config = dict(
    hidden_size=768,
    norm_place='pre',
    tie_word_embeddings=False,
    parallel_block=False,
    doc_mask=False,
    dataset='wikipedia_en',
)
MLP neurons of a small language model. Each row is named by its layer, matrix (gate and up: input weights) and neuron, and shows model dimensions 208-335. Each number is 128 + 32 x the weight over its row's rms, rounded and kept within 0 to 255. Numbers have three digits each. A neuron's up and down rows have the sign that makes its largest values positive.
After each neuron's rows, "fires on" lists the tokens most often at its 100 highest values on Wikipedia text that the model never trained on. A number after a token or word is its count.

L3.gate682:133086118150100133089167220089161115135173205080132100112157133111131132101193150063138121128112188114172097118113101110179099135102140115082112079138160149174109084113170138154128132101075070085148118083150047104179106053110102092105119161110126130064132127142145080124111099103130149134127171183147138122143080141081088156129191124174122105150104175079121138096128061126095078169121
L3.up682:032114116131095225114163180129152099108113126123146050108150073165147129079162139135143124148108163114159110129108093176077086131088134124184147098180185187099111121127101134153199170086104140111166160079124080103109076119150111131119081120148087149112137126118125112114112130084114124110122120158104111201156158163098091171123109118142131098136178171102112167141070194098093139133128
fires on: " and" 72, "," 12, " or" 6

L3.gate1246:049121187131109135102125077172162114137087119149051061144098185113136081142094124105112103120168160143168150152127083161147118112181138178118057150122172165177087106169160126097079102104163090079155128114164138067122089142150121176123125161150150088178188112113149106150185176154141107144170129163149138050142078144132091080186130155194099154114132144141133139128081148148177097143171
L3.up1246:129154172140165078203100059155117147150076128172121074110131126090132116127149122152169168162149094052129073151116143064110156173173159106130194137097150187116157107139132141179104135139179157051141073099180176082101088116077132198135210111052126101195130098152156145119158159163127119125136087125141141055150161154128134059141086199147124206111154108080102130175126094100168114127116
fires on: "0" 35, "ists" 6, "age" 4, "ines" 4, " companies" 4

L5.gate1390:156119170102088113073112128114136122066086137130163144111107156087104118107163141158127100127149084176112127081101142121121103162150150108135124070086150148188098136192129125077158182092095106139087133134166126134141106146085081127060166124133186120131170114093143134151153154104082128119039148109129085108148141192098125138091117143128148139098100156161093144094151162105105063036112
L5.up1390:073145152145115137139164105136092110139196180143140129093176174175095105130109093135085068074130147122109110105086168127147169146134109124126159099087127130143116138171149147096176111153126144179150138076070178121168145071132108101106123142178131139150202134173099108090165156119132149152131127158126064199114071143126172123120138141149092146177104079085104161108075082126085178124061
fires on: "0" 22, " moved" 12, "ed" 8, "1" 6, "l" 5, " lived" 5

L5.gate431:099090134108113147068149174106095127092148138109117114093135093110112141133147097166150095098103171149091077109050101142128129144117135085146079103116158161094135177173105104099052068135081120178160146137170148188118156149102054115117149141140062139100096173102140138079109092115064147118073142096141001148183091119109175136111131154154101127121106166112137207140105185210117070105116
L5.up431:128165146129124168126132094114118132130172112112159118152103159158132094163147137146130098104140159146160085090135117080108099093107100132038106155170096179152132070102135103229116135128114193156075160136118157075149079084117088122164154103115108181107169119068097113180113110105192110134132139167144153136135114112112144128170107151086081161148103112160138128092094142122172169177128
fires on: "0" 20, "2" 14, "9" 11, "4" 8, "5" 6, "1" 5

L5.gate38:092134123128099140190171187116137213145095139114154129118125066170122104109108121122078111084150137102105133103144106142128096117144100115127107154137185135091119105090137157165154105100087142133107139086078102087147110154118144099061095131157113094097087165143120171161067129103087120125121076108112101104090151103166090115112090112128184145140101128138133145202149077169097149145166
L5.up38:093157123134160089147153173112148070147158148107160124115077143180145124100129148140114102186137116109146213134176112106202107110131136113146096155100124167093165168112065170110121148114146138130157165059131117107104115112100091054085160179168149116136147058126097207147118155145075128103151100069164076166107217122135084112071185143063095114113212107123130136107131124172088109129161
fires on: ")" 37, " of" 10, " for" 5, " also" 4

L6.gate181:070136173157097079105139155114121133179114097046183068087107139098183190165192146133160109095072100100169079115101087145194120155128116141119106133127169144088118137152142110101148099127101106088074094098171152128150133145137134150071090167117124130128081142107161149099146121065120115149226134174139142120100162173130123145079124138112182104134096079127079188183140146143113182182143
L6.up181:108103140163136150063142066173172177153128133099162097106122129128158128109112148146084075092115191095130114123179119157114085066143176155118166112154043155123071085140123131130161152146103132106122139087074098051157142150146098080122097108117122114099132081146174157128140154137140131146114139149111125159135176139120098186074163147149094116176122104141145101091142155156083105127117
fires on: "0" 32, "1" 21, "2" 17, "3" 5, "9" 4, " " 4

L5.gate885:152090128103132154112169090127128113078186098115130181167213095079101158114148140068137082139120151138130123152110166180099152122152099122115149109100134127137109133089123089088141171113102108115172128098085082161058088113137083172125122141144125126103171141112122141127145168111124107123123059164096155127131068121129123065113158075099130123112151111092131121136165126185174182082134
L5.up885:173076135113085132108098083131151123141164104143139178091168138149132163102167169060133083132131104153119125112127174151144117147132104132138107128110112105155152180075102063109129134174126125189153100142081090121087129097125090177140203147157135146111191100126137067125158127069146188130143053117098198109154112091135132107149173107098110158076151133113113121092125136139149149090116
fires on: " to" 30, "–" 24, " –" 10, "-" 9, " and" 6

L6.gate518:142092095169130128152094126106119154077162127158106124113092108172131127155133152138149109165151166208117087128161134113197105110141064075115095124109127165172120104151120145108150101109158148107194150136196145104093142174136101152116154081107107164159174091120150084132112094137104130130131069125100083097107049128119109128159119143140121098127173138054145165149118124132106143131129
L6.up518:132106127134169109185143121128132093098139129184108180176090123088133118105154129083114177159114178122130144118120108109085061173182177138172155144055141128158112103076126116142148073151069149160164091110096100163145087126167093173104185149086156125096130124106147163102204105127141148193118091127097136100125077134197092107116073144139094118077138105077140144124144126090111160098104
fires on: " |" 58, "0" 11, "8" 4

L2.gate881:121151088129105103132092118132108158168132125073092117155099183127112154084135099083105131113143081150138162139091095130182097166133111101103142106056164149150067069188124152126103125146142145134170157115154145107086171145088120026108143172115136133154159111102138118106127120151110141140143089108139096129173133142131095157103119123126156154090144112115170131151133129146106159162067
L2.up881:154132093108130102123097152120135204135093091188155179127128163242108087103087120107117141113104132136114168083117136086106095164134128135134115084123141092116121073136126199098148162160135185119147092140167114174139142159148171133119179127093098089122118114078115099091154122141123152134098088122145121093147159148118115109148159124165116123118110104115148100145102081119094154154124
fires on: "0" 100

L5.gate1089:120135179199124148110108125143140121106115198083170180113127079143115138109135142162126163072127133177155199141134109075135116165054202094126054113107076144115123104101147148090122187103095080174112191152137131083077152093146111040110132128152072083093156147139134130113160124149069150100190123117163127129093130134138137143122169138162143122176126218161074109120141127146111174097178
L5.up1089:131158155164113116145142166151141149156146136070112177144089145145091146156133155103118128098145158142139165113173083077141105167087140070165120101100079092103180165131133157120098170114075116158111162126185187154069127099159122079132145170162123143143143158105139134127112135123053108119194106138124096176118149124134172111133166147129138093166180183141103111076159107104135199125177
fires on: " |" 62, "," 16, " (" 4, " at" 4

L5.gate465:101107064170162126153103190085133182173108102124116147139137126147106145109138153134121108145113114151120146131113093135122094109144155176140153129133143114140114102107115104155131123071126145128084120138101115117202144122178144126116161112110104130084176152151059125174125158138139148119101078120073159132140110144140164068163180095179144073127088136090041189119152136066106098164104
L5.up465:153157136129102163176129090139103139126154130139118123142037104109104128142125165122123096148146174110192121175142104086123087104115142153162085144156139148071089070174137122128052135137125124104083110147198086161094065137120104188138134104099160206144150136146077175069164101125142159110102100101116121150059141126113125134160120146081183101112104131200121126128161185123114116194084
fires on: "–" 26, "-" 23, " " 16, "1" 9, "2" 7, " until" 4

L5.gate458:149145093127110113187101065110087115100084103149085139125105127138122081107099136135167090167109112102148089143089086116131120140111086118125142125187136128157175105086094139166152111179095146137163134115160048147121133110109125089208155074100144068057195124083091182120100182094153108128108157121109159100110116102146130120099172132108150135138106123120139136094129112157157220102114
L5.up458:142105149087102151092116122098130187115162188118210164105086199126115147180071083082124140100152074119122087140136191121122122110162113083095116153157114112196084051131119136099052135191122131134169136109100113135121194118060164104166162163119137165151095157147111112148172128148135127178164130097137197128178114151148154148127109198119148149167170125108141131149124129140110096138124
fires on: " as" 29, " became" 22, " become" 6, " to" 5, " name" 5

L5.gate329:117137156118033160123168158148120157121094159122120154142147137177100151151174187124098059137120175120165151131144143110137083083152120124114154090137143097148105103144111126097103101107094153164096109114137098150147165099151137131049085152117130143145128134080120049134097164193108140136123191103115140081092134156151113114157121166139162131107162167135156183088088139125095094120109
L5.up329:129128173142087116207118117139108164128087129071144142116192120135083132067122079119124097195117119145136097206114172087102098134096149129070132136130142181154120042124130150136136160150116137130147145171122118185148130067070138205107074126083118151164085111146160063139166148158101153108124129147174134133078156086167190115152136127121170109154189159186147099121096141149137130095058
fires on: " |" 52, "0" 21, " later" 4, "2" 4, "3" 4

L6.gate64:090114085123149164171108159150153127115136093106114141096142113125116128069166085092141139119160161116082047148169123118161127162154135097112138137129141082156089109122120114180097134132127087126125121167108076141104141156185136115098128110041083146062131091169094078164073087090153151114063065185129058154130153147179182142118101119112135098111133136158080129115103153197128127148130
L6.up64:131139103137118166144138157058123103073201123147188124103151065113121105116146125096097093090136156136103138162058145086170111110141074147121157120120182108098105159103105148060135161131095151154137144197115130186144116129108084162114082112133121167108136133049076161134122150162118068136128060118128089159109157162187146117107131062148119141151171148112096143107122190133102131174078
fires on: " " 73, "1" 8, "3" 5, "0" 4

L5.gate739:137070098106100148151134113104102080166126178132123166165136160106091186145098099125092078039136167120131171098139081126153072175141133120096132109129194098105126099163147084120175141114129098204098146078135095116151191171110175135097088133097149090161123093097067133152109046094119134095169181146125091142089154163145119048178143166098171143107180149136093192149114146111097155142143
L5.up739:142119178103113114132112158170108114128157141166128104135154118129116160145107132114091120113175144132172136100130130108115126129087156182090109080127198140084154100114085209144161106034081135128079123143139054139113109105101170085090093149157174090119128134120194160130144089104135102131144152182165045080115167128152091126200100162050134123139159183125142202149101073150093166111084
fires on: "." 49, " |" 31, " km" 6, "6" 5

L5.gate225:140141138139161140124130108118135111164116108103150135172081128166099129144131141122131146152091102106144100097074166131062069068123138141120173157122133167101178129093148143136128066142137169126130113050114091139120036097123122114132095141096082110119135083101106208084170121134118118146098048140164073081150093090090097128143161137148118136118123103119084124104178156144156119081117
L5.up225:155127106035151126134177117138140138163127102164119108155116130225137134119141110132123131121120148135146177161142146119076145120177128107126093096143096158079097158149084121126097170141157139134070166125156098152149106090183130126182146171138116110088129118093137160056156100114148123136088143138177094116165151092115160141124185200131141135127105143082111116149153087135108141104140
fires on: " to" 26, " of" 11, " from" 9, " for" 6, " years" 5

L6.gate199:138119128093096120090143110125120123111124158116169104179113089131107150095171118135137114140185187156121144100145117155107106094118102089115151091076075152091071133065140165111081153151115084146074161173109111134148134102120107138128068126066091148075148111173082074157114144075149188138087139084091075124101160171110095136157125126127125155144140121200080104083117082162102181126145
L6.up199:191052122083141096094121130128146117138125068128112067165146171104068180107158164105103123077141151144134110165089130171123142171108084166053183101066135071160155149109130121125102119093158168048083132121127162118153130155157161112183145165150168083159141161116099133115130096181199095166218114178146165163173130141123145104155162136139126120090132134084133045105181134127119107077125
fires on: " on" 70, " |" 9, " in" 8, " On" 6

L5.gate182:148138113170126146174117212235118171095068131122102163123144140183126132091133100150161079127220097084183137177166155164074140176173103091150106143130094120100141182140113149146086116141096098088109092162069113163143135143131092116172149119114119124119119068144166105092146117085111186112126055086109146083082095204189163037047153120134130110127078129140084141088138133088125134109168
L5.up182:167125127153160105144124174197098148096126111117172120145168055153155107130119117162085137121127133129102130133123121107117107073187094145194075177158131143136126087102099119159088184083126202141102101161158094121107149130156083191151190060075149209130143140144153135140080146157130111099177115156183214108078103172101117110122088106152125153138079127128083070170129156141157114152147
fires on: " " 46, "2" 26, "1" 18, "8" 5

L5.gate170:145165144130129143115144068095169140138064056112140127119171076114165110107121165142132146128146132080118026123102137177117135137162137124039130145144183151153083132127100124100128174134145096129140099104119092171204118144126119095106174146071173145070096136157168103053143139151141116114111101147149122155111179145127153151089179154142164104179116101105113133103082172177086152093164
L5.up170:164187108106158157159103072182091096100175076171112104107113164136122144084157165065146128116134113100087133119108154109089137148123117188078113209149121102102146141106155151113121125161139110153118119151127084161128145141106142194171124101135099187098163061149134066175113136137138121153150150075150132160156134119152146125119128045128097120086085144143098194124144111130153076177133
fires on: "9" 24, "1" 18, " " 17, "3" 10, "8" 7, "0" 6

L3.gate389:144162114137130164084079164148095110114080059159121101127114130110091132100088116154131159159135112052116140092140209143139134102126191134182163146104147157112133135088082071089137150146113120121135125096119122124150123157106041160141161152113072122170075168107103143126167119092131148142111099171144177107136134148168091087173127073140112149098126112128141140089111170180143153130164
L3.up389:163141086126129161135160093183103119096128081186149121175175132129148117107091186156140122176139138150167078118102125171215130084147106170177118149082108112144070102073107059095183145128090128121160141139143082090197184104093067098088126043103080122149136128204105119154152120137136099088163141098108073077118160118121124126201125118161102118141109163150142126106147108160143145086129
fires on: " |" 73, "1" 13, "2" 5

L6.gate997:114201129084161114165129085144113103108153157168091140116137178052185150175080114121109126163122174099114167115138115166140157086111152225151175115164132152131173064136166109121084181167129181109149129131153140129104104136150082128162143077106109134159088055188123158132132157100142131103160104121131113143131143080123110135133125169137089157148140198098144114092065107100164129127087
L6.up997:113081134144102097138172096150149115112101104126143173070120143134119141127157154110094140142151079077055169140111120130121142158096187100073132070152155084085134096170148121134068191143135103132159195158131119124105131152193089181057067142103148138170169145061160134180121118103130122144147144184105118108142116080159135161135120115135111127099111118129130094144167104177174156140120
fires on: "1" 15, "3" 14, "2" 13, "7" 11

L6.gate957:128147109125088140073142115078215171089143175108190145086120157083159163111090126193188106125067105088172144140161138131138146144121126165123123144140125188089109111137136100129107132185082104132103120148164145141126089143086200134098078102136141134136197101118078175143137085114127153116101140149104098120159138128080106083050146111116136130156119136099100139121143123101129165163113
L6.up957:093144148099081128132130140125146145072074106124135116159112156161136120138122094131106107122144143100142108115103140107101149114161067098146168122146146150231152163134128168116136123144039102219114111106097104141141140112121091112104146153154167172095160106153100095095126151105161120091126131095144159076138135140194223156166172151133072148194118132148106132126088087151127089110207
fires on: " " 44, " |" 34, "2" 6, "0" 6, "1" 4

L2.gate685:193146097093124184123158134088165065148051102127106124174124066128155097155080107121103100114111111199114185068124067101153110138123124135141109136127166131098070163131144071159106069170120146130143093152141118110125135178158114135151156171160106117142157167206110088115116195147140138128132109115149087139111146141069139133147157153182156138081127081179153152095122158138182048131144
L2.up685:126173079189168182173088103142191130103156129116138097118098119168075115068132149105176155165112109140125140074143101151134116112126140117119118095151108178084159190112132106113133114111069135147132099133143128097116102177116153132114098148180135147179101133115099162152133125118147127155095073092128103113146158116085121191124128107143059157117124153108091177163128145153128174138097
fires on: "8" 23, "6" 12, "9" 12, " Chief" 12, "7" 8, " for" 7

L6.gate236:099138123169124146149173154129115143107138105132102152164093144174168159159113140134134184081176129150078134120113143127050112153122168080093178058169120164037183113117148107128149140163178151101147119140071074130147122159120144094057138123089120142151142127127130169110072157184100158112155152120098105094112134122128109073123152142147107158140107085137131151125139154201126120105123
L6.up236:137140160134120164105188088139105118141137091104163153159147108117169154135152174163107152087180114103063143090063142159063115143115150110091145086127126148123135067188194125158145126109115075083116081171144132163125107126155115111044159130099163158127143129106176116116126091120160191112173187161049096084116154102153125114172122098103107115156139104199137111128100147176136163074161
fires on: "1" 19, "8" 14, "0" 14, "9" 9, "2" 9, " since" 6

L5.gate1323:136121134087068154186130151119157122088137155084057115146124147140112079077135064179166114096130118132179146130080164100112142131106137165208134104127131149112120154096094111107157105191166106153168111146124095136154145168094134103151112156118112147100160148162128112125142209144120158189124147128151110124155174048090124129129109108092093130144155074086174161103103123111070056110125
L5.up1323:110090082176176147124082138085186185191159140135047153088157193088160082176103141123157117100137112127147088105105131101087172141123172171143142196183134113098117115032126095083142094193160094152127103079140164155068117139113125136144083133175142120160109174109184140139132169086121152134136108128181124140099180097133123100170101132146093142109115093114126103223210196172095145122126
fires on: "," 27, "." 23, "–" 6, "er" 5, ":" 4

L5.gate861:138111153117108102180114130145132065056118132164170143141122114097166132149139167151108181082086059142104151129138142131119126107151145084186206171187135113167148128146147138126127153134089117154150110134098118133118121126147146103116141064120163137111092117114118121156146128069116186200091193082133145154147107120104149112133135164166146094124135087151085077156131093114155108121204
L5.up861:164115177128115161094058102163154149135142178114144188131110177061171134094119083159150163141142126192110172153079153043137106113080113057104145116124120135124105160125131130133147153134155128166104120112110039094124112147151196095073203108099064122077117141177145106128146133101145153079143148166126098156147112138107082169110179114088154138152137112121183120066113110122050095189123
fires on: " |" 40, ";" 20, " at" 7, "2" 5, "1" 5

L3.gate967:122115096135105089054134128099088137111132079149152140150115122182064137204050150137066134204138127144169105152127147085083151130181125092202138075113132126128106072163166120163112115099102160122153159131162109132079174081143064137117028115102041108106108078149148103142115197081139159118134127207164093084152112192094091078161158166165086154112138128163125166073144131155151116116173
L3.up967:132098090122137112120107083173137106100096172068131163089128147101097132097140136121118124143189192080174170155180121070143097092100144105071108088175187146103100130165174121149172175083071150122087154128098106174139181110075110172088062098086104108104107078079103154112140144130158176086075181145129118160145139142167145082147153126123098156154132133142080147068144145200122141118103
fires on: "9" 30, "1" 16, "2" 14, " worked" 5, " life" 5, "0" 4

L6.gate1327:133146155102120138119126127113148070078118156140119077086125136105079099141114138152119103140143184121142143157118092165126062093094095132121104166120087074140168127122149130117097150133117098104150109142142055083079106100215138159128110089125132090123136100206097168151056126118197141197122146108192101156111166088089094125135123130129111129187134156107118085158102123110148178106078
L6.up1327:159105142114092177150075126124124174138114067164074114154098118130100115129096122201099110116156108103143106104066157111168166089081136105124154151018166126139101173156115091130092138148133131117095118139127062096127133170184094113124155099118157203112137117180173104110147144116124115130127155195083123141087150166125112119128122109094121087114121169050076091073099111147080153110163
fires on: " in" 23, "In" 13, " In" 9, " (" 6, "1" 4, " |" 4

L6.gate229:096087116092120123059111104184104122135096137058118157142161118136132211143120158126138142185098132065164135088122184146126174124109208144126116116148094141164134137119135171075175125162136197178145130122146113119105100182156092163121116149115082174194150160149098135148127087124122119140097145151129116121113123128117141114129152163086119077093145082173120083150101128082104120127080
L6.up229:131158167186176102061078127139109048146095132107182149112138110120122122117093134119130161181134093099102124157121102184199145115150170121150068162140100165091102115115148159139102072169090136063117135182080156196116139154132158158045123106185103148156120139181069075138135103037131104115136137081096170106163131121089084145132080132191149095153167134119101154106165067134134153112134
fires on: " |" 25, "1" 24, "9" 11, "-" 6, "3" 5

L6.gate745:159131099188104161080163126122136143124098136090158149139125064155165099122184130086149144174128143122142144172168075084168112143100107085129077128092068158130101115137115112119154117186112176171167184139159141064145061164132130103142111081122096144145119096118114081073103192143111079122167121127131117131149135141050121122158115145084109127168149131123140125148112086083156094110146
L6.up745:168098125152170145111095164118118110110133124111109108072153146092186187060139135114099103165181119150160080143075120176159132155113107113065102113133137131113141134133102198116119139151130162110144162166091146205084145106096098143125167161086102054114088200119144139133161120150198148110125091166073139162125114104135138135133114142091129095110204055158132123187146138148107102107091
fires on: "0" 39, "9" 17, "1" 10

L6.gate141:166084117137136122114124126149123084068140121138094087136141098084081153173106118145082116060049127085159128141108122151134064156144108081102094141094146141129147100172110087137087155095128161128182139105114117090123125169130155151147138157127121126099120162086103114106086099080104128141085138157053115153098102175136118172203138127125188097097131123077129141080100157021101191081089
L6.up141:115098161205114192077124129158139136090089127144145154127145089172137128150140123100089100100112107156096140148157130168126092123197202140128218121110106081124095111133128129112129147132131100178146133094147146116109066132128137147139080133154124127132180138082130152170121138102072122139107100106128111142136116161114133204197143156130141107115171163113137125169066116133085143160113
fires on: " |" 30, "." 10, " −" 7, " was" 6, " ." 4

L5.gate648:109149132144104141140108079141134179091139134123121110123053112105125147104149164132121168123121168127065099077120173096152119110085127091116090156126091099143167118072100123108115075165102141115113146078144137149109123147125113100131207145126143155054202098189072112182119154136087158123120109141142157129161089160110116101149078194102149125166158207130125200136026186127157108130174
L5.up648:155152213047067093124083137067130153101116151159103109118076113112140134135088117089123201103086119098107127137061154111102126056173097165103092111170103146115145116124177130067112039147167154146133123122079149087143127161131095118153146144070107141130129205145143134111180121176140147177100133180164141182228139118081124152145190167102140091143117153151121161168112139102113069140121
fires on: " as" 67, ";" 11, " –" 5

L3.gate204:124181071123171095154115131136101099158094125166111163074095150119191116122126122143094143130186140128128130135110089119112118102087159153172128125142137107131109145176164181100128130104150142170159115134132115111124102124143095151138126158160128140143205107144135134136097199078088175122148105107111126118190094159139143098095157139073089079178082171112169165146170159162110124143149
L3.up204:181118142142163140106089090111127105100087085078113193195141116097081137138112176109111103138201160077085081094144120077139089155107172079120058066117129154120140128113114132089117112106077119129168122158092146118095158138149155089132142124108171140111179142111074127179089163129129166131106198130130170109165099089158134126169119103144132179122138098127147096135078076130139213091075
fires on: "1" 60, " way" 6, "ely" 5

L2.gate514:151135060120093131164043186114128150196111138093104148140158149124124147116167130149104072147174137099105141133155128139156162141140116119099119106112057094109131126103147078140103107151095185147118085095101152156132158158150113138111188075124182123172122120159092128136184148161156151177135109090044133122160141134150133120150085091110140113152133153128164062103180068093114069114153
L2.up514:046152076169152114142104133118171182109116185101075155126154160090184154134151132129090130111123181121147079116167107152116122102110120132083137160161109099187128150132045099156099145161101165113028077108148170149138105150104092113124179095111131179104133139143160142188134120142118163085105143102068135154106105125156135101183077108147087064125128164144102103000105079059064097132120
fires on: " |" 40, " making" 10, " /" 8, " type" 5

L5.gate793:142136144073129110092160132061063118117163118156139088146149100167158164156087079128175144105085160155140131170156125105142147105113122094126084066149116136176128120106152146145163138107110143113124139161159107104112091063127069195155121055153176090115142138105152151099216195120145100116133159116124123084086095116135150176137145134215074126113132186133130140143053158105156104187034
L5.up793:135065115168143157165087151152112111154092158174068173154110154121155192152181146096172221148128147156101086107154098105099108157193094102140095150157105119112087141119135152115138159123095112181116124085103069111119125099134113130121141120144127160096129102143145127159116166128153120164088109115109151151142136081153126096133118129119167128118136092125156125137148144202124152122178
fires on: " a" 51, " |" 5

L6.gate1156:136147121131074135166190123171103125135089134106149078145078124117133107093133140135101112139142094122124129070209065148125164039182153193144079136105083128191159109173109151104120130119112113178115106106081102207094137143143139118077128140174133103070156165124108080115120106174149151144180103182150165156160132195222100140070072140173106169129121142122150166065127142129053119129082
L6.up1156:057111190167109123247101126132116121131074131119159126161097083101102178113103034152097126189127141091083136105106132126105139123188156110148124077107177194093157111076111145113068098110154092094174105144099201147193115092105117117175136042121057115148104186128108137074112103099110101129109143092114162188117144133140126131061144109076150101052148091046088128139128134130166135055193
fires on: "2" 19, "1" 15, " " 12, " |" 11, "7" 10, "3" 8

L2.gate1037:129171132135125158133147152146114105121139134116066115141145067096150150137121189100128143041166136121144151127094151087114089154156127108109091127119204167109089190133133114119100146135129091163154114130150151145146075075133121132070124100147067077126160105069112126103130086072154109120092175128123097143161172107123140145129146145124137123075180071135171129108087137131068104116140
L2.up1037:144170168114162149092106129122201140126146192087115127121177126178156149149113132123144151095178118123105113124098092128145102130135156079150094116122123187099176158169203174097097111131176141126078183120094146151058144099127103162043098147122114146141126140108139167082063163114105057125086133123119115190106124138097133191062097134156164114110112099115150168133129115139127073137098
fires on: " With" 13, " did" 11, " do" 9, "For" 8, " From" 7, " spent" 6

L6.gate1066:151137147143172073163146204151183129119160179132164135178135104139171131062159128090139099107106183130171099062151090161199138176132129077156127155155083099111093108135147109112156153152120150154142135074161208079141140116135102096085128154142186130085120137143101173151136097141065146118165075202164110164125153128135066113109103131120121091126163148097156110117106082095098123138137
L6.up1066:172120156106135144123178164132143127103187146157155119122211065142171123080140167152111146154129121158135131136065087146062111074119151087098187123153148141159110122154091142092149129143075121153142113082089101165172189109109097090096137184111118153110104147139104112131145140171100159104139118092162180162103148132122196166097096114183175153136130103085188176125119124141106118130130
fires on: "0" 66

L3.gate548:140070129123138076114156094117139141129079133139170159159164133138070106151137191125109115169099141117098134158136152102136077107106170168154118087144129179198189150095117154131131076087112159137186116146166038124130088127189084119084120180129171104152156095119144147074147094136175148164115083124132122125151135165135120074042177136124125126174192227093119108113203142180150126147134
L3.up548:107136063135066113163140117169172103141141118116102080122144151164126115105126120184104140136115166130108114108105130193124122094139116154110092165154114128156077144111060064137104145153139121153177079153169118122076117113141092116148124142104114224118139179122121163212186151086086114168101124126121167140107048104114134134150143154116087142072088132153075162063081147095117107076137
fires on: " and" 96, " /" 4

L2.gate748:128076210152169161068102099149157100199129106099158123104116147120144128121175120115150099149065100111122123101116105093094123118151178105148106138168076146105159076106185137118099081127083116157125124120096105102088141081143151135129129121091109124127141117142151120097103106120149081106114121095108178055120087107114136141108152111111099114133104177083107135146125115108120103165169
L2.up748:114105196041168191108141120137089080176159091122135126100139086113159165104129110125127096130083158108073163148099118201127121080138152094134141144159108137179138108141179131093143113140116108123148149124152139154163132121133191068102091126179157142152115084106087105103159079070143062138135116118141117088132162145029127122108111148116108078158059165130152179157143132131098125110152
fires on: " and" 54, " to" 4

L6.gate1255:102156192134118152161140084081156141120080099130132117141151106113107091130166207070141121130081113123129081135073145109161118098163191093068122102187153136139153081110166115130113143131077121159105127071086059164126074087092120124073130118130141162180102098108136162134133169085137136092128087110140110169141095147102093139085081123084129115139153102094121169154141117159117125126127
L6.up1255:118129194145081159131103083115150191234094149066104088116119070089146114124099152145172153174108132118155074130170147124159115117137147104122126132203136110111143161116098095084144129103127111100138092090103114122151126167142139184077153143144148146106125129105111161145136093124125111130132174138176162133117121200083186145081135170131091070133086114111135099114150123061120124146159
fires on: " " 54, " to" 14, "2" 8, "1" 7, "3" 4

L3.gate1072:100166112121156142124136078119103115071132141134112116100177128123116129077091128088123092128139146108086153187149110104086125106180159094130114142135086162158124113102083154130167142134193158142176090126089150118095163176199124137063133099091154148066137168085098166167141089160140138102170167097114082136134089135128116131122117136147159130112144167203113075136166085123067120186187
L3.up1072:089156024091071125077114065197135063118095128156103086093168081154111078095091132099133109139176067101191118166148146174075147132143084128141094178109097143151151102081132148172112148173095183142189116122171118118115082181136124116072142084071120181109174145124134118214147143141116144145114152136103113196127048126090106157067098130115116169135161136141118151158115135127099126185147
fires on: "g" 19, " and" 15, " order" 6, " like" 6, "he" 5, "og" 4

L5.gate805:138166115095166132120145029086141125171148000113180148110120114124149141141100137138126114094130141129096132133142057162166127144112097147116137091071131089155118106123162093190085111160127080170107159084032074139157163121099158119078173131142187122140118112104171129113144131092134143101208211173145182149143086135139109155149089118074134144145149088154165087155172158097167185172166
L5.up805:164123136106137109137177119099132159144118115122165086082121120108138124086146121114207105108153204103100122122115142115138142113102159117083166056090108118115176105170085153116145125184127121111113166089127146074114089135124164184147143101103127094115112129117201089139131139124179121128138157101167075183129138137124121134110155149129114167116144095165172028125141158119106080113166
fires on: "0" 49, " " 10, "2" 5, "1" 5, "'s" 5

L3.gate816:182130117073166188169156106181131118133162120117063109090077068115128098167096119168167161176097102085177117105081162079138117125159184112114084099135102102127094160096106119073066136121130110135086128103161138147147109138105159148112149114096053123152071115135097070152179175085090166152109095084153089130123114173090116137127080061120112135127111122112129121131156110131096083075105
L3.up816:112124126079114132134135096071158100152220137117078167133074189158165165134128126193163118130188151124157117101161141084132109126163129139159123103103126147128145116069193135104041044126203034124187094119146113092124118155075111165073145111137134111125199134133162102071146119190105132147123137127161113103170161118151138167097075131158052143124168074105117128184115130142142121081156
fires on: " |" 46, "." 20, ":" 11, "," 8

L3.gate1280:106107101131160139129107102119191086129084103108139176088145112101172169128142108124065135106094130113127133119112110130109095143085146144138139063119112192109047177118144104150104096158123126114113150137115129087138144127091046066104143135092095073093116137114105118142153106143089126138113173108196135141114178102133150096086140137081164167107183102147105154125108191156130136158162
L3.up1280:103117134167162132119168133132172032104156144149098150107081099103107142167106118155118125103058191199143153131160052130178126191161122107128143148140144153094114127152131152155078118111166143074109154138159091122136127082161086159087144117145163147093108066107042150128102131087166155084131175118122141110085169148104165168107081116150132161074185103065145080157096182098114138150074
fires on: " did" 18, " do" 11, " should" 9, " does" 5, " Did" 5, " must" 5